Weights of a small transformer language model.
Size: 14 layers, width 384, 4 heads of 64, MLP 1536 tanh GELU, 47.2M parameters.
Architecture: rotary positions, no biases in attention or MLP, untied embeddings, attention and MLP in parallel.
MLP neurons of a small language model. Each row is named by its layer, matrix (up: input weights) and neuron, and shows model dimensions 16-143. Each number is 500 + 25 x the weight over its row's rms, rounded and kept within 0 to 999. Numbers have three digits each.
Before each neuron's rows, "fires in" lists the words (lower case) most often at its 100 highest values on Wikipedia text that the model never trained on.

fires in: "they", "show", "their", "play", "semi", "shows"
L3.up931:523490485520497512478518498538483505521548508530501456527484535484532485509483475543494472452460497497491479555482485485513515476514488468502496489561516492486558502492547488527493517494441508520519488486530490565507491490482479448519509485503556481542522526489495501527441512503503538469478531488516551490498573478489512502483485491461481499541486464494498440486487528475491509528510

fires in: "help", "provide", "what", "allow", "give", "raise"
L3.up614:515490477492507519506498510485535501522513511485501464507454500549520557454521469521499500504487500473482485532440492539498489488502512446518497531529502457533510474509503488496499519561503502507518463536496489521480498479469495481546496495508456496497535504463439481495501518517448517497498502483516550500528519484495486523540495536479524484499510457520513506512499524463565490509502

fires in: "first", "played", "play", "main", "s"
L3.up998:490499529512498537462518477490477488479509468504499466504470520504468521506464553498498473490496523485468513479517487491514496485486495466537502477545492482480542491503512562527491495496473469507508543511553509526498510515466451463471496508541515469517507533441509517522485510481483463444513536495532518500484470521475487486532511474517528512505502530479516500514511517528520491503529

fires in: "to", "described", "known", "noted", "believe", "seen"
L3.up965:503470546523492506480476533540507449457490516483495439498461467473534516490471498472501513471497438496455512522492507496529515523474455458474490479530507500539533496516469512485556506510472541453508506518536523511501515491517479550497515526475488498485479522491470499499491468462475501500503537506529489492484505517505519476481486487469525493522490518510539502480483523516500501506514

fires in: "they", "one", "i", "we", "woman", "he"
L5.up401:446548530513498542497491471480459500481543483569491486502511495494482522464474533477471540518508496502487516516512501515553480477512453501531514485498498521495509496491505525488506454485454544470512536483478483524477513488500444495531510520526489494494529485489548506505500477523433503546521514503512511534519511483525503465512519500478509509469473453510496528488489522500484501458478

fires in: "with", "make", "made", "create", "making", "prevent"
L5.up931:514476516461512473503488517507462481473511438504469476511459480528506539451511512500473497487539473493481525483462480539511499466514502505506515545507486506451545472493528485531510486547509518504519514499464508547491450485437511454498528516490452450506515546453495462487490481491495511458500491489488546508464482474461514510532523470503477512483474516491515509492507503513516508482525

fires in: "she", "her", "i", "but"
L5.up498:487542498472494521504461517462527497519540529538509472525505501498519495473490543483510510472505485511473507488540486479513480564486495467516502499530478565547516495517517488478518482499484546455465482484482514468494489486481467495530530517500458487520518519508491505515426496477462529512525544501517544499477504499499509503551481487494532516497488522498530491515482469480507498456476

fires in: "university", "years", "studies", "career"
L3.up1330:499507503500501492482521492480508541533476453503507482520456455538492490476482513551520472496486484489517516473462448504509547496471483469501499499502483482512513502517512528511485500517517524524499507485497516550535503534495504493542519460510460463518463492477490509491481503467537486467542531516506494470534591505465539497531469489509538575502468501522517482489497518465515502549517

fires in: "from", "family", "of", "part", "in", "found"
L5.up553:527504543546441474506502475540452461533503493542506478536478535476468507494501510476506495462531481541511506447497479515521503495463479445523513473532509471505534495504548522487499493517449467476471527527490515501522515514490494510551526505487461478484515527519520507470508491486466530504505502572488488525506473522489510483488465483501533541474460506523523507505514500526498508499513

fires in: "national", "world", "late", "diocletian", "european", "united"
L5.up264:547554484520517534456494552535523496500511488514551510524479468492489485489469505521494480474520467550514500518468483483508485523547528461477507489502500481524496534507500490485468497490536545490512523494533493479515505483472495471526456533513491494534469505542526529492483454535492509492508499499482498490499510513499483482465493499500545509492501546494493492476441492520523505501515

fires in: "against", "to", "vs", "conference"
L3.up1042:508474527489493489489450509474496490533491492492519522563538511545495500534507476507473515525520474516514499562476492508502466530462476476551511483524540503502492541526515526570508485525517491522496496501487488516554469489476562497503502481485475511526482497434510477500477509501515487519521520483495519491494519501466514503569503491517536525507501488526510478495515506453518513531504

fires in: "of", "30", "daniel"
L3.up772:509460461488505530508482527500539521500499486492524498486520539498480518506529511497457504540493510501520530510492499495504471507491489536510507525504545501479519476506517498497526469518516521496498479515500548514459507496546530495483466489496496503491486503486472483496477443498500516504523502518514506510503515535491533513571524502458498513515510483547482480463490507458498529522520

fires in: "s", "the", "guastavino"
L5.up979:477509501496492510500520448485515481512538473490516489547543488524521483517500522507486497506501515524487495544508462548527501510515507456524527520510497499483541527536542559500491535495483529469477536486510482497472458489478501496499516473531498481484537517531523477542478544489490475446526546491515514470522510495501466465458523486461529521471505495524506442524514495505512499549524

fires in: "school", "district", "department", "each"
L3.up771:501487478545548479485510501507490510485491521472497465535488501500494517479470529514483471487525500502513500512481498499502512510516493468573502488526493483537515510483485562557510445501471518465515530505484473483508490517475464493498519509534486508492539491481514507517482486478516500493506497482498460482537509549504511496515474488504559519497504487507534510443477523481499505514498

fires in: "during", "at", "from", "in", "upon", "on"
L5.up1078:511505489541482565432478528469481502469484503509552501514513551512509540450513488516467486495494460577449506497485533495455520557475506490456508564493493518486465519517502481491514537482531512503542521495491518505495487488510510459518538500492521501524455532478517528502501517546503493512540528542496548506483468485485506500496484474537487475508449528514523512489498502494476525512496

fires in: "not", "just", "never", "briefly", "ever", "immediately"
L3.up1031:499478503553512500492511493519470457483486516485496475538445503460509456480491559458495492509514483526464483567509514473538477496492463530506498501484554496501489502476502551470453484523471485495467474484486491518501486512460483496459548507504505516507495511507529497535460505513441539491498497473509508491483510486521497504501443492442494486484475479500545492480493494492557501549497

fires in: "her", "the", "up", "of", "each"
L5.up627:558478494484491482452517456503514513483496525499510504536491504510472482493487490531503476479481493487456506521497457507476471491499442448538527503509509497510521528503485483513531544502500553495478476489509486513502494485483511505530472531562493532450506520492486461504502508497522483487552515495499535497495470520481479465489534498504495513488490496507497504472488517428493495503504

fires in: "there", "along", "addition", "on", "up", "every"
L5.up1121:532540485494503496501518520521470559523509518536485516512516477483490500517534464511475549546523486483491476520520503487508504469511511468501478472500511486513533501514520453504503469534491495495472491466523487513491494549480511491490553520488482530474535517504488500527490503506498514472516535517481537501473548536483480501552465473498492499502487500520507465506479491527570518498493

fires in: "only", "no", "best", "most", "one"
L3.up76:544511480506519518498526502533495479497519483548497451474452475529503488512475486515504490476544493485492485521521497481583514472498517525477499506536503472516540459489481479535500538481455513519479481506499514526479499491492480479474542533496498500540541522506515503530501498479491499482490528493477527518451490517493456538482514487459502521497490515510524487523522490516543504529550

fires in: "part", "a", "result"
L6.up1511:509572550507470490508504511561480490525558505536500502473466449514516515467496491537474485473521477485511490484512493476526513466522527502508480488521514463535481516515528515482508482504479480501491508479471482513470500509512416508526573541500544473507557497507492496503531441520433538462476519538515468526470495533499497545528466440460506519488518467507481505503469529503472504473550

fires in: "one", "second", "first", "grandview", "south", "king"
L6.up864:506506520482503510440523455483456532535457465477501491522499531518449480472455534474489459494498518529496527475531494499509505510520464513515537505479451523472511514498506523533505524525467471472506513474454480479501486506449507538504477491485479510491514492489569473518469501487505489510517481502497473574461508514480509444455521516502523494475510522518511488489482504537495501545512

fires in: "to", "left", "joined", "leaving", "of", "play"
L6.up1147:510492486482508526487505503514515499498511501518507513500523462514471486464477501519473503489494503522495475519495472552499492528483471441527506442527525504536551523526495535515460486493532480529503497509519524543495474487463525471501477450518520478501541507465470506525489509519495534488519547510508506489483558498501501514543443502521480541491469511511483468520497495483522509533512

fires in: "or", "can", "often", "than", "usually", "sometimes"
L3.up1391:525467524522514519494512506514453459471504500512526505472503516494487535471473529502503514499508494472494495493464497517533492494514478492464510508517542490556536523475493522506508486515451496451489466550483516516524477484481489447474523498484518505513474502493502502502499502509486553490486553534485467490479487511469468535497501467478522538475506540505485482469521467542479493516506

fires in: "to", "not"
L6.up336:476511476542531523488436513523488485513476477532563514486513484494545459481483514478464496527496422518533515507485499489531441509493499487493505512487529506477479464510457490504498539509504516508503475495525477488468469548479494453503521544484468486524507492466498491532486496496515516520518449485526536479523528501473491477524465472517490522481454485496489525450514483463514562514559

fires in: "in", "for", "on", "from", "late"
L6.up1284:502550438521521534466508503504490494510512517518542462508498477475465467470489524514492467488474492517501509482546485464559521558494479479500529544493536499520510502514520473489489537529512538470500503484537526472520519520502506469473488516479476482506524525532526518479484506467485549490559507556533509513477545502481513500490509495459561495478505485485486496463463543521515511475483

fires in: "there", "season", "list"
L3.up440:501507477524538467515523526494497494437490498519478510490514456517494498491524494523463492515480488515487520501518490533497435479509502502496515501483527496534473483471509463511511511492474504503512507465565507502499474549509526479544448518564478509504525522494506502527532451496525518504544510575486525495517479534518518466546480514461475541465486448520527526451483546504519522483508

fires in: "such", "so", "known", "aze", "is"
L11.up969:514518487464501514458460499501528532520466512474519513430520500497521490480488491503494511516498457529487482470469485516510490541514493491448519484498536478500455497506496521478506515515488524494512473538490493494480466578500479487481507503514512449512518519499425518487479500490503527529475515508496538507498515505506510525534445481499446537522531484491495486459492505524500505492495

fires in: "united", "high", "late", "early", "scottish", "central"
L6.up1381:522548535489471505442458550487487516550501501543536481506521461478456521476461529504489467471508505478515483504464486492499460538467444464528510526513475503535522510538523558474505474462443507441458537480489491512544498522478495493527488481544525505525502512530525499517495483511468503504500487507547481517491495493445522445514503491476505548504512488507463480495493543488511505505490